{"rope_fraction": 1.0, "schedule": "wsd", "decay_shape": "linear", "doc_mask": true}
MLP neurons of a small language model. Each row is named by its layer, matrix (up: input weights; down: output weights) and neuron, and shows model dimensions 128-255. Each number is 128 + 24 x the weight over its row's rms, rounded and kept within 0 to 255.
After each neuron's rows, "fires on" lists the tokens most often at its 100 highest values on Wikipedia text that the model never trained on.

L5.up1351 [109 128 118 137 129 121 144 170 117 115 123 122 136 119 106 126 124 141  81 143 136 103 117 139 169 159 125 155 104  99  92 151 157 120 128 150 136 124 149 106 153 183  64 146 120 147 122 159 193 117 182  95 148 106 136 168 127 104 171 146 157 128 162 134 129  69 131 137 148 153 110 115  89 131 120 135 131 175  90  96 149 124 116 117 116 149 126 115 148  73  86 126 139  93  99 101 114 106 157 146 137 118 107  87  88  92 136 151 121 141 134 111 141 115 109 140 110 152 128 127 147 176 115 120 123 120 137 156]
L5.down1351 [109 122 135 130 177 118  98 102 165 105 109 168 148 162 148 106 151 152 130 140  59 132 103 112 109 157  98 106  81 170 110 138 113 161 138 146 116 156 155 107 134 154 169 151 123  98 129 136 142 147 129 139 121 125 114 145 122  95 134 140 144  84 127 152 109 139 155 109 111  94  99 134 158 131 147  63 133  95 139 168 146 152 115 100 115 167 107 144 124 166 151 159 141 137 117 148 172  92 168 115 134  82 103 147 198  69 149  71 124 126 160 119 122  72 122 165 118 121 158 149 151 131 105 122 132 122 137 110]
fires on: "et", "it", "ot"

L5.up255 [ 85 123 128 107 108 105  39 140 126 142 143 127 118 137 101  78  92 133 110 105 167 113 111 197 155 144 142 124 138 132 112 144 151 144 109 164  96 117 154 103 117 147 102 110 141 146 112 154 160 144 131 160 129 135 150 148 113 103 121 104 111 153 146 111 140 103 112 178 139 189 126 111 119 122 108 134 159 116 109  81 141 118 100 103  98 156 119 109 141 141  56 134 129 111 135 121 124 116  88 110 137 149 141 123 139 137 177  98 111 104  85 111 162 157 148 114 129 107 133 123 102 142  79 145 130 118 127 127]
L5.down255 [121 120 119 132 119 145 159 121 135  95  91 133 158 128 144 119 163  97 124 107  95 114 120 107 115 136 115 121 130 161 146 118 151 136 143 134 108 164 123 136 168 126 179 148 133 160 153 121  76 128 161  85 126 123 163 141 123  97 114 124 136 118 117 126 100 103  84 100  66 126 147 129 166  99 146 106 102 179 122 148 114 132 138 129 113 140 172 123 129 104 136  91 125 110 113 105 142 118 145 123 110 100 125 151 106 140 118 136 137 182  93 157 108 112 146 163 123 139 112 159 166 109 150 109 112 182 140 158]
fires on: "el", "all", "ut", "ll", "ot"

L5.up1221 [ 80 103 106 106 179 110 109 116 156  77 129 105 159 128 116 173  89 111 108 134 138 129 132 110 142 138 110 116 138 102 135  84 126 125 171 141 146 126 107 104 172 191 157 174  87 129  94 104 123 121 129 134 113 147 134 132 127  81 138 132 134 162 146  82 128 136 132 130 139 151 117 104 164 141 123 101 106 116 139 112  96 126 174 126  89 138 138 114 107  81 105 150 172 133 120 121  93 137 126  99  77 123  94 134  85 135  92  66  96 133  94 150 148 209 111 149 138 145  89  72 168 164 125 124 118 135 166 162]
L5.down1221 [140 131 112 104 130 143 132 131 140 164 126 157 114 115 128 134 150 126  76 127 114 166 148 154 127 136 154 103  96  90 117 136 154 126 101 134 155 121 117 166 114  81 131 103 127 142 117  86 132  91 152 151 143 162 129 132 139 159 125 114 143  90 114 125 139 147 134 113 129 118 103 177 107 138 125 186 147 143 140 152 135 209 129 100 159 116 124 113 108 161 124 110 132  97 128 141 167 158 154 148  99  89 121 130 142 158 136 161 149 120 109 114 123  99 144 158 160  99 128 142 186 125 133 107 136 116 122  89]
fires on: "s", " end", " in", " as", "d", " not"

L5.up317 [153 101 115 145 152 104 111 155 125  99  94 140  94  94 125 105 111 132 147 132 161 118 148 154 122 140 112 132 107 139 121 165 115 122 119 165 143 153 105 122 147 115 107 127  72 100 120 133 126 166 103 168 119  81 111 163 132 140 168 146 111 114 123 110 182 140 106 160 152  99 122 115  87 120 128 111 135 144 109 109 101  90  97 103  87 165 112 108  97 126  94 122 112  79 122 111 135 108 148 136 131 121 113  84 150 137 144 125 104 117 105 102 151 173 126 158  90 122 124 140 126 122 151 128  98 145 156 129]
L5.down317 [177 153 151 163  87 168 147 133  91 107 109 104 142  91 114 116  83 127 125 134 109 134 123 155 172  92 160 108 108 158  96 147 118  96 121 124 155 120 117 137 132 111 153 134 105  98  95 133 111 123 113 101 154 107 107 104 133 150 169 110 113  91 143 132 152 110 121 165 109 107  99 142 108 140 121 195 109 147 144 143 139 138  84 152  72 135 134 122 135 107 135 132 138 111 141  91 144 132  95  82 137 127 165  95 140 113 105 134 110 112 145 124 120 101 119 117 130 161 131 157 104  86 158 119 141 136 172 146]
fires on: " 19", "|", ".", "–19", " ", "-"

L5.up587 [134 126 117 150 111 148  85 119 137 120 127 140 132 149 149 119 120 160 135  93 162 134 180 145 144 120 143 126  99 119 130 120 149 128 158 115  83  85 176 115 109 111 122 121 135 163 139 135 120 151 148 143 130 135 104 113 144 149 155 139 116 112 165 111 152 142 146 122 148 136 158  99 101 110 103 162 116 173 143  95  73  94 142 165 128 124 164 137 167 133 128 140 182 119 147 131 101 115 102 170 133 181  62 141 136 144 106 137  90 147 113 145 119 146 152 158  85 118  95 139 101 122 141 121 128 166 126 183]
L5.down587 [142 107 150 129 131 157  99 171 150 104 143  99 125 140 152  96 123 152 128 131 138 145 133 134 116 134 162 119 140 150 122 135 128 128 107 144 101 111 113 132 147 154 163 109 147  74 132 134 144 135 117 112 119 141 137 163 116 105 106 124 176 127 116 139 134 109 100 128 153 166 145 104 113 108 109 127 129 150 136 114 147 150  80 131 146 165 114 109 124 213 115 125 114 132 126  88 132 126 125  95 105 151 151  89 105 130 114 133 113 124 106 140  96 108 136 110 103 120 113 121  81 140  83 101 157 146 160 118]
fires on: "s", "t", "'", "pe", "st"

L5.up219 [ 80  97 101 127 140  76 129 148 130  67 109  89 133 116 101 133 113 127 117 119 164  76 181 124 134 126  79 168  89 171  83 149 155 150 143 128 161 116 108 118 130 112 110  98 146 143 119 143 148 114  85 113 134 152 160 165 114 109 164 151 141  73 124 161 109 142 147 132 119 109 117 156 141 121 122 118 135 160 118  76 170 102 117 118 113 158 120  99 135 154 131 146 143 156 184 101 144 147 152 154 105  91 119 120 102 148 109 121 163 121 106 156 129 137 146 126 137 120 127 161 139 112 120 135  97 145 144 168]
L5.down219 [113 146 141 129 177 119 159 110 154 111 152 124 152 171 155 170 141 114 107 105 132 110 158 106 143 127 116  92 133 140 162 107  63 107 133 122  95  99 121  97 145 155 159 127 134 158 135 108 150 115 127 115 156 154 125 168 114 168 136 140 108 130 170  99 171 138 126 120  93 148 160 142 160  95 121 109 134 133 117 168 109 176 135 111 133 150 162 144 148 154 124 146  81 118 123 101 141 102 114 116 128 116 123 127 147  80 130 122 104 140 133 102 113 113 146 117 121 101 116 132 155 145 111 158 117 144 134 117]
fires on: " re", " Re", "al", "n", "Re"

L5.up190 [112  80 134 137 126 136  86 123 126 150 112  80  76 122 118 162  97 118 137 125 108 160 141 165 128 135 127 137 114 153 114 131 151 133 115 157 157 117 112 114 117 140 131 151 116 111 181 101 148 102 112 166 129 143 120 154 157 112 118 123  97  95 142 103 152  99 125 185 127 168 151 127 134 116 146 107 139 116 149 103 113 112 117 168 131 135  98 112 134 168 104  89 116 137 145 150  69 175 142 182 100  95 138 134 106 173 120 115  99 101 146 127 134 136  96  60 122  88 112 113 146 140 109 115 112 120 127 142]
L5.down190 [112 138  90 133 133 133 126 148 108  88 142 118 103 113 132 148  85  91 111 105  97 122 145  80 125 160 109 124 176 148 120 137 162 132 126 147 112 121 155 140 133  86 110 177 148 134 105 129 117 168 122 137 111 122 150 159 101 141 125 165 157 116 128 114 117 111  82 128 106 136 127 121 119 162 105 142  95 113 147 147 102 135 124 150 104 146 153 114  98 137 146  89 126  97 112 106 151 136  91 127 143 124 129 118  51  95 164 168 139 128 117 128 119 107 143 155 126 128 121 157 131 176 124 119 133 167 134 125]
fires on: "th", "ff", "w", "all", "os", "tt"

L5.up238 [115 129 149 128 120 123 125 133  94 162  86 130 113 173  91 123 110 152 117 138  83 152 119 179 180 169 103 146  85 133 112 137 151 135 143 153 146 131 143 171 121 139 117 147 132 142  89 130 133 119 135  85 123  90 119 153 138 120 201 134 154 108 107 142 139 116  78 142 147 140  85 105 153  88 129 120 138 111 160  97 146 158 123 126 142 114 151 125 122 126 160 145 119 143 147 101 103 130 166 169 120  92 126 127 107 154 130 116 126 136 167 140 110 166 139 114 175 116  95 155 169 117 102 142 129 161 136 125]
L5.down238 [160  94 121 148 106 116 113 165 154 161 146 145 114  85 136 168 135 123 107 125 141 103  93 116 113  99 127 113 163 145 111 149 113 132 114 142 153  83 116 110 110 151 107 129 146 156 111 123 131 168 110 144 135 133 116 102 127 142 141 124 131  94 150 102 100 114  84 140 134 121 163 147 103  99 147 158 118 128 120 115 137 121 155 122 121 121 144 115 143  97 150 153 117 111  89 129 139 133 129 121 117 117 129 103 104 105 151  95 146 170 108 129 115 149 128 137 131 151 140 125 122 127 150 103 144 130 127 103]
fires on: " (19", " C", " (18", " St", " |"

L5.up384 [130 136 136  99 125 139 134 154  99  88 132 137 158  97 151 137 163 143 105 126 149  83 107 191 165 157  95 131 138 128 102 163 108 132 155 135 171 120 153 118 135 149 103 164 150 172 102 119 135 128 127 151  91  85  87 119 148 139 150 145 128 137 128 117 134 101  91 157  92  93 122 128 122 156 119 160 119 116 117 142 157 131 171 121 153 117 114 146 138 106 148 143 123 149 131 125 127 110 140 184 122  95 129 139 100 137 150 109 124 143 137 135 161 100 122 150  84 108 155 103 126 117 150 113  86 133 119 146]
L5.down384 [ 93 141 106 147 137  77 177 137 107 145  86 119 162  90 104 140 132  87  95 141 129  79 110  96 169 144 166  94 117 163  91  91 135  90 146 143 165  96 105 127 117  97 139  92 122  82 137 122 105  64 109  89 100 125 159 141 111 166 118 108 173 162 128  95 102 104 127 158 138 145 135 146 116 183 128 101 146 151 120 118 124  68 135 144 117 178 155  96 139 119 121 115 102 159 121 117 124 138 136 104 107 180 182 143 149 140 123 146 111 124 120 130 126 183 125 110 125 137 125 155 114 178 162 120 107  92 117 119]
fires on: "r", "d", "t", "s", "ó", "vi"

L5.up1161 [128 140 102 111 124 170 147 159 139 117  94 136 148 141  56 134 157 120 144 126 139 100 116 134 132 140 147 104 138 142 110 126 154  96 142 134 122  47 100 116 117  90  84 139 119 134 140 148 134 135 131 114 138 101 113 166 138  75  87 109 107 166 171 142 103 131  93  88 133 130 165 168 134 125  98 110 145 163 130  87 156 112 154 126  95 130 140  88 154 129 133 172  85 142 123 123  97 154 120 112 129 130 165  91  82 169  97 138 140 156 135 128 151 111 117 118 175 118 119 102 152 151  71 111 109 137 119 116]
L5.down1161 [ 85 155 140 163  92 158 134 122 134 165 152 114 134 142 129 146  92 116 136 164 120  95 140 127 107 129 123 117 115 123 111 106 132 121 143 110 137 121 141 133 126 100 150 154 134 127 102 115 152 122 143 139 127 147 137 136 159 126 133 130 140 174 163 165 187 136 129 131 134 114 145 160 160 107 153 137 106 144 166 159 155 104 103 128 171 156 180 137 124  91 136 138 163 136 149 116 125 132 114 181 137 102 146 166 144 137 146 113  96 145 125 164 108  96 119 137 180 104 115 191 143 138 145 125 108 120 154 104]
fires on: "y", "/", "re", "tt", "hy", "ty"

L5.up397 [125 104  96 149 105 153  88 159 106 165 112 120 126 120 116 138 137 120 152 112 193 143 133 174  99 143 142 139 116 126 128 149 102 111 137 151 123  88 147 122 126 127 134 168  91 134  91 127 107 125 116  88 138 126  76 128 123 109 115 133 150 120  87 132 101 133 115 154 105 133 169 130 150  98 103 107 131 159  92 107  99 156 146 123 118 126 138 123 188 142 139 144 133 123  96 114 139 143 147 142 132 163 140 154  77 157 115  99 144 153 127 111 117 139 137 111 133 120 122 128 123 134 112 152 104 146 112 161]
L5.down397 [ 95 132  89 181 133 129 125 136 104 116 136 108 158 146 117 174  86 164 129 128 137 144 125 133  84 110 138 113 119 144 157 147 119 165 147 105  90 131 157 151 115 127 118 101 142 114  85 142 145 142  98 133 145 134 126 122 126 102 133 134 181 146 111 128 126 134 110 107 138  90 148  80 100 110 147 119 107 202 136 116 120 110 132  99 151 156 145 198 112 116 148 138 129 106 189 123 159 125 127  79 121 145 155 115 143 126 105 135 103  70 121  92 177 170 120 159 123  86 147 139 196 132 151 161 137 148 119 136]
fires on: "y", "ty", "dy"

L5.up585 [146 122 147 144 156 161 128 142 135 102 110 153 141 104 119 196 110 124 111 111 139 122 153 143 146 166 122 153 138 111 100 146  77 133 163 105 108 124  97 129 128 145 141 171 160  98 146 147 107 131 128 123 131 153 101 141 148  90 154 164 113 174 162 165 143 108 123 118 134 145 197 138 149 133 126 129 122 136 110 132 111  94 151 113 103 146 119 117 153  90 134 140 121 151 130 138 106 131 114 122 119  93  96 134 136 177 139  85  76 126 151  87 158 111 128 125 149 135 122 131 106 149 122 128 134 116 126 159]
L5.down585 [135 150 112 168 148 118 130  83 118 143 103 160 116  96 118 146 102 166 142 160 125 125 128 120 127 125 105 118 152 129 123 125 143 116 110 153 127 100 126 121 121 110 126 101  89 155 125 103 152 164 110 118 118 124 113  92 144 138 122 145 161  83 145 125 117 136 111 102 100 151  74 140 104  87 101 144 133  93  86 118 168 168 106 174 145 115 105 171 148 131 132 113 135 121 152 100 153 143 127 163 137 145 168 147  71 161 167 149 137 152 123 134 151 160 135 139 131 106 156 167  89 111 133 120 127 126 104 146]
fires on: "s", "d", "all", "ut", "u", " P"

L5.up1426 [110 128 100 154 120 106 103 154 100  99 146 119 154 139 133 134 119  87 138 108 105 157 106 167  84 126 155 103 121 168 150 140 128 100 140 108 131 158 123 159 140 104 162 105 129 108 166  94 156 118 154 150 136 114  96 126 126 113  97 109 131 146 137 156 142 108 144 127 125 140 124 142 116  94 149 153 130 123 143 128 125  88 144 153 118 118 109 132 112 153 137  91 112 145 123 148 107 154  99 169 127 131 126 131 148 153 109 118 120 107 137 136 187 138 149 111  99 118 114 143 135 121 110 100 103 126 164 145]
L5.down1426 [125 116 133 151 140 103 105 140 180 141 135 140 115 159  96 131  98 131  67 119 101 106 143 135 146 167 108 114  54 118  75 140 136 162  82 140 154 124 145 108 100 134 138 122 111 112 157 126 146 139 133 114 101 129 120 152 132 142 160 156  92 141 128 149 131 123 149  93  90 199 133 153  98 168 117 176 100 111 160 140 145 119 120 104  96 130  95  96 105 145 139 111 116 150  96 117 110 129 120 129 137 162  93 126 119 115 119 135 120 155 166 111 161 135  96 142 119  95 155 100 148 128 105 132 165 105 153 129]
fires on: "al", "w", "th", "hi", "."

L5.up719 [102  85 158 118 172 101 118 131 118  86 134 101 118 142  97 162 108 136 114 170 120 116 119 143  87 123 154 122 116 105 141 151 142 116 113 133 166 134 125 103 143 111 127 153  94 108 162 111 175 158 103 107 141 125 102 151 124 139 164 112 159 104  89 140 158  81 147  97 106 135  92 132 143 125 128 165 124 140 175 134 134 120 139 169 117 117 139 135 112 139 108  82 119 133 159  83 136 150 150 130 110 101 158  90 107 111 165 147 123  99 149 127 151 124 150 129  97 152 119 132 161 145 142 116  86 121 165 110]
L5.down719 [123 139 124 128 128 124 156  92 150 133 101 121 117 125  93 136 121 165 144 121 145 115 149 100 104 211  85 105 113 111  75 108 102 154  97 124 121 123 139 140 118 117 166 185 183 105 170 122 193 143 150 119 102 151 142 169 148 116 163 122 154 122 159 149 116 128 112 113 156 117 115  91 124 139 113 130  97 163 104 155 110 162 109 147 101 146 111 103 119 150 113 117 143 125 109 150 140 124 115 124 138 140 104 196 125  72  98 153 127 145 105 152 102 130 135 140 109  97 129 143 139 180 115 123 158 144 110 150]
fires on: ".", "w", "cu", "B", " 9"

L5.up149 [139  93 112 111 147 118 118 174 132 129  64 134 164  84 114 139 128 117 119 128 151 151 153 143 179 100  97 140 142 120  72 130 144 132 126 135 112 102 121 156 168 104  60 133 148 133 155 125 155 139 124 127 121 124  94 148 127 137 139 139 118 123 139  92 171 116 119 128 168 124 124 108 158 120 105 115 104 146 154  94 154 130 101 127 103 116 149  96 155 118 146 152 156 139 125 112  89 116 139 101 130 136  86 102  94 146  92 151 148 158 137 112 129 159 104 164  87  97  78 125 122 117 101 124 126 112 140 114]
L5.down149 [135 159  86 101 139 129 132 154 154  97 132 103 148 138 115 128 106 150 111 109  94 167 129 101 141 133 141 140 105 130  88 107  88 160 119 110 107 172 125 145 131 101 126 147 125  89 136 129 124 140 122 127 124 128 133 114  91 102 122 115 105  57 102 115 160 123 156 107  82 126 182  90 108 169 118 110 104  95 138 131  93 153  95 153 190 107  96 169 114 171 148 143  85 113 139 145 130 125 134 138  90 159 125 150 129 129 140 115 118 122 124 112 124 100 133 120 161 105 121 131 135 112 109 124  95 104 104 154]
fires on: "ist", "st", "t", "ct", " Republic", "tt"

L5.up1190 [ 88 134 161 106  87 119 142 173 102 171 141 113 157 105 102 147 141 182 141 149 115  72 193 127 151 148 158 158 123 100 138 125 147  82 139 113 171 133 124  84 148 126  89 120 106 111 109 126 153 126 130  85 125 106 125 126 140 129 130 118 129 127 157 140 142 111 114 153 137 141 101 153 125 153 101 146 132 141 113 108  79 138 160 154  99 148 120 100 174 149 134 140 134 128  88 111 127 114  75 118  97 138  95 131 111 120 105  75 114 162 126 115 143 141 133 124 121 134 131 149 117 127 137 158 116 107 124 139]
L5.down1190 [103 166 138 172 134 152 144 105 126 149 105 140  98 122 126 158 127  90 109 123 146 138 133 142 147 139 150  90 123 165 138 149 153 127  94 115 181  69 118 142 124 141 151 106 108  80  92 110 159 107 114 101 159 102 117 131 115 129 153 116  58  99  99 122 123 130  98 150 135 105 135 134 151 119 101 161 133 119 104 130 130 170 112 120 116 141 149 150 143 130 141  79 159 138 116 124 114 168 117 118 177 189 130 114 121 175 135 134 124 134 128 108  85 121 115 119 136 134 128 111 135 121 122 168 154 103 119 116]
fires on: " 19", "b", "n", "–19", " (19"

L5.up745 [111 135 123 109 112  78 137 149 115 127 126 108 117  77 124 139 114 119 132 109 169 172 134 154 163 156 149 111 184 141 106 139 101 123 140 144 126 115 169 165 178 139 103 145 138 159  81 134 161  99 173 109 154 111  95 116 146 148 152 114 124 102 155 143 137 126 124 109 132 137 128 127 135 124 104 115 121 146 118 101 118 148 119 136 125 115 104  95 100 101 106  88 135 120 104 129  80 103 150 163 134 126 140 103 127 133 114  85  90  99 173 112 140 139 144 113 129 138 151  87 115 126 151 134 120 126 146 140]
L5.down745 [136 156 163 161  96 128 139 128 134  98 177 159 152 155 171 106 133 132 141 131 143  87 130 113 109 109 111 112 137 143 126 156 100 139 157 147 112 115 122 106 119 119 103 101 160 161 123 118 114 109 137 148 165 137 125  94 144 139 135 146  98 116 110 139 138  72 109  76  69 103 155 169 164 125 132 143 166 140 124  97 144 123 109 109 163 117 184 121 146  90 133 148 138 137 108 131 156 163 130 111 123 115  93 124 105 140 183 102 117 129  87 167  93 146 128 148 156 110 142  84 118 145 152  97 144 158 136  82]
fires on: "S", "/", " N", "C", "D"

L5.up96 [131 132 123 108 143 144 129 147 109 114 101 162 128 119  83 153 125 142  83 131 118 102 136 153 136 155 144 113 116 151 112 141 130 121 184 160 130 156 166  96 141 117 116 133 120 119 140 110 145 114 150 105 108  92 122 173 159 117 129 118  86 135 128 145 127 109  94 139 125 145 137 156 144 112 131 129 132 128 135 142 154 111 135 136 109 137 132 108 152 134 147 141 108  99 137  74 143 121 146 152 117 104 152  74 149 110 122 128 139 142 110  95 182 131 143  94 158 165 128 111 135 116 125  86  92 148 121 168]
L5.down96 [ 90 149 118 144 121 122 191 155 142 114 131  85 131 138  81 124 152 113  84 190  65  95 143 135 140 111 156  60  81 120 155 146 163 154 166 122 154 152 116 124 137 103 123 140  89 112 113 142 146 131 131 121 141 115 124 151 135 145 118 135 162 123 143 166 121 107 134 181  94 150 136 136 120  86 105 106 189 140 162 107 125 116 111 137 163 127 171 123 132 138 115 167 162 129 118  85 136 147 156 123  83 176 109 124 129  90 111 131 123 140 126 157 115  96 116 104 157 114 134 150 125 124 118 185 144 140 131 110]
fires on: "á", "ó", "â", "í", "ō", "r"

L5.up448 [124 122 110 135 105 154 123 132 122 130  98 140 117  79 133 180 142 137  89 142 146 128 146 165 173 144 132 152 143 109  99 124 170 107 147 199 162 133 155 121 107  90 126 152 151 141 114 118 185 128 139 146 155 110 155 104 133 111 141 131 175 178 226 125 133 106 125 112 161 113 109 173 126 133  92 125 140 133 164  95 157 169 101 101  99 150 160 117 180 141 113 147 121 126 158 128 149 104 129 158 111 138 103 121 141 117 145 115 140 164 162 111 148 122 121 117 137 129  90 121 151 118 134 134 128 117 120 146]
L5.down448 [152 154 157 179 133 152 137 106 145 115 162  98  82  92 104 145  75 141 101 119 118  97 146 163 134  87  96 148 155 146  92 125 139 121  38  69 170 140  93 130 105 123  96 153 138 105 123 156 139 138 145 137 138 128  99 147 146 147 136 135 104 112 130 124 112 116 104 154 137  62 131 135 114 108 138 144  89 133 103 138 143 127  79 146  90 117 102  89 132 127 146 117 138 133 148 150 165 166 131 133 146 170 145 135 122 108 172 159 138  98  68 115 121 134 118 175 141  70 173 135 127  96 122 111  95  99 128 120]
fires on: " (19", " 19", "19", " (18", "–19"

L5.up429 [ 97 149  46 133 159 141 152 120 135 160 129  95  80 143 152 161 154  90 115 112 133 121  97 131 154 146 123  94 108 108 124 119 154  95 146 137  84 101 139 172 135  92 109 133 102 116  84  86 140 124 117 137 118 100 116 141 143 102 121 131 165 119 143 137 139 111 160 110  99 136 152 117 132  83 135  87 152 137 112  76  96 120 174 144 126 132 108 134 124  95 107 122 125 123 129 114 108 142 130 159 146 159 155 105 105 147  99 106 101 109 179 141 122 150  95  89 108 138 115 136 129 114  81 144 149 157 108 115]
L5.down429 [160 143 133 123 160 100 128 111 122 112 123 116 199 167 182 116 118 120 111 150  74  91 150 135 118 149 156 125 127 171 103 117 103 138 143 127 149 175 175  89 148 135 105 143 122 105 124 120 149 124 121 122 125 129 143 124 123 135 114  95 143 143 125 144 111 106  92  94 116 133 146 101 120 134 147 140 139  93 177 152  95 101 113 116 118 155 116 113 134 149  99  91 131 146 127 156 109 136 167 106 144 130 126 160 135 127 119 137 164 126 141 139 118 114 133 129 169 178 124 132 178 117 113 126 151  74 132 135]
fires on: "-", " and", ",", " with", " by"

L5.up508 [120 122 149 158 149 146  80 138 136 128 107 114 122 130 111 152 134 112  86 145 142 103 141 119 131 116 112  97 173 118 105 118 114 136 129 140 125  80 147 155 127 104 123 171 154 158 122  78 142 122 126 102  79 120 100 147 121 127 129 174 142 115 158  96 165  90 124  98 110 161 130 126 157 126  97 132 119 162 152 143 108 152 133 167 111 171 134 128 108  97 130  86 162 121 119 110 134 138 153 154  96 163 106 122  97 146  60  90  96 116 133 142 152 120 105 120 147 131  76 104 130 132 151 128 133 112 129 139]
L5.down508 [146 135 113 129 116 112 140 125 154 146 107 143 119 163 111 103 142 142  99 135 108 109 124 118  82 137 127  87 152 128 110 116 146 131 156 131 127  89 197 134  82 133 146 126 144 180 133 164  77 111 102 149 134 121 165 141  97 181 110 113 164 114 122  97 139 140 143 135 115 101  96 128  97  92  89 121 119  90 141 135  84 105 112 127 121 157  93 163  91  98 176 115 153 126 131 142 130 115  87 132 104 133 130 116 108 104 106 129 129 127 111 133 163 117 100 158 105 135 111  98 163 111 127  77 128  97 152 116]
fires on: "id", " under", "y", "fer", "d"

L5.up294 [ 89 123 105 142 173 117 126 135 110 128 115  93 113 116 117 135 126 147  98 143 104 130 144 123 157 139  99 117 117 149  91 131 132 116 173  85 104 124 146 172  86  79 109 146 120 129 126 115 120 127 128 124 140 111 133 113 121 124 173 122 182 143 129 105 113 113 115 129 139 120 122 126 137 103 161  87 136 120 123  97 138 117 163 176  73 149 142 137 125 119  91 117 146 118 163  80  88 140 163 126  95 163 139 125 112 137 109 127 102 145 156 136 107 153 160  95 162 118  88  92 173 100 152 113 137 113 156 116]
L5.down294 [119  94 144 127 133 158 110 156 159 139 143 161 148 141 147  99 132 115 140 121 139 157 133 178  83 180 148 143 133 132 125 172 134 121  97 111 139 108 105 120 156 165 168  96 127 155 125 157 134 155 158 134 129 156 110 148 130 101 112 120 108 131 119 140 141 123 118 116 103 158 134 131 115 103 165 138 151  88 165 172 114 150  86  93 159 112 120 139  88 155 130 119 148 109 137 127 177  81  91 115 161  99 159 177 164 164 128 135 134 101 154 125 168 134 131 142  94  90 164 129 117 119 127  99 134 109 135 115]
fires on: " and", ",", " The", " his", " His", "s"

L5.up643 [149 155 147 128 144 134 122 176 134 136 111 151 149 124 121 162 140 134 114 111 140 150 112 121 105 121 114  91 146 119  91 155 137 116 119 111 128 109 144 134 105 153 100 149 140  93 170 132 153 125 130 143 114 136  97 135 116 138 111 169 169 117 132  74 148 118 136 152 111 154 108 124 151 114 103 104 117 179 158 106  96 145 139 137 105 158 134 114  44 130 152 131 111 153 118 107 133 113 120 159  78 116  87 112 114 135 141  91 112 106 114 131  98 132 115 142 149 131 151 114 111 143 132 138 103 133 119  99]
L5.down643 [101 138 123 114 160 138 153 123 117 132 104 105 111 131 124 135 154 166 155 138  94 160 129 101 123 116 140 135 124 107 181  91  72 128 146 179 139 153 148  82 120  98  83 130 158 124 132 139 130 127 108 118 168 133 145 148 126 160 103 124 141 110 131 188 127 165 135 134 146 109 119 128 147 134 114  99 160 114 140  85 123 116  80 125 139 181 102 106 144 182 174 111 108 118 144 160 100 136 137  97 139 126 171 155 157 115  90 163 109 105 116 113 126 136 150 134  76 106 109 151 158 112 152 129  97  97 127 148]
fires on: "id", "y", "d", "ud"

L5.up799 [156 143  87 136 128  86 123 130 113 128 122 133  95 105 110 151 141 123 133 110 163 160 114 139 182  91 105 126 152 136  95 156 181 112 144 159 142 113 133 136 171 109 106 159 117 121  84 130 146 143 127  57 177  60 155 145 118 155 191 146 163 153 158 121 188 116  95 137 165 131 113 139 138 105 110 130 130 133 136  86 191 117 126 124 106 152 127 120 137 129 142 123 121 129 101 127 105 119 154 156 144  85 122 117 140 171 158 132 166 131 123 116 134 135 153 139 130 118 111 127 170 124 127 120  91 145 150 196]
L5.down799 [136 113 165 151 129 116  76 130 122  96 134 166  94 114 102  86 156 142 103 147 177 155 150 113 137 139  99 175 122 107 107 131 103 143 108 124 118 139 112 122 139 129 109 114  91 116 138 132 124  98 134 155 111 117 129  72 138 144 161 103 142 125 106 104 154 130 123 106 170 111 115 134 101  86 111 112  79 170  89 110  91 111 153 115  85 173 103 123 121 128 174  96 123 167 120 115 158 159 124  99 135 121 118 115 138 155 121 141 102 102 145 152 111 115 141 115 135 174 137 139 148 120 121 115 134 120 126 126]
fires on: " 19", "–19", " (19", " 18", "–", " "

L5.up433 [121 143 118 117 129 112 137 150  64 121 125 106  84  87  85 125 133 195 143 167 146 158 159 160 152  82 125 163 111 121  92 130 115  54 132 131 129 128 114 149 119 100 118 114 123 126 150 139 109 100 130  44 134 120 133 127 129 135 117 123 156 154 119 151 141  90 145 132 124 161 105 133 169 129 111 126 136 144  93 109 100 121 147 157 110 128 134 131  98 125 154 107 144 114 102 109 108 163 152 104 144 151 105 120 117 140  74 143 133 159 178 151 128 134 125 106 150 141 151 156 140 131 103 148  88 142 136 141]
L5.down433 [155 108 156 128 103 107 112 103 121 117 106 135 176 151  97 135 131  94 130 134  78  73 117 145 129 165 105  88 110 116 141 147  93 159 163 166 122 107 155 134 129 118 181 162 153 115 140 115 143 161 134 148  88 182 175 154 115 142  92 126 120  98 108 123 133 144 107 158 123 125  94 174 141 163 125 128 138 115 141 140 150 138 142 129 132 116 117  88 146 121 169 120 153 159 169 145 118 143  93 124 132 121 111 106  95 126 135 119 142 131 130 145 131 124 178 143 109 127 149 130 159 129 156 136  75  90  94  93]
fires on: "and", "a", "la", "ce", "b", "et"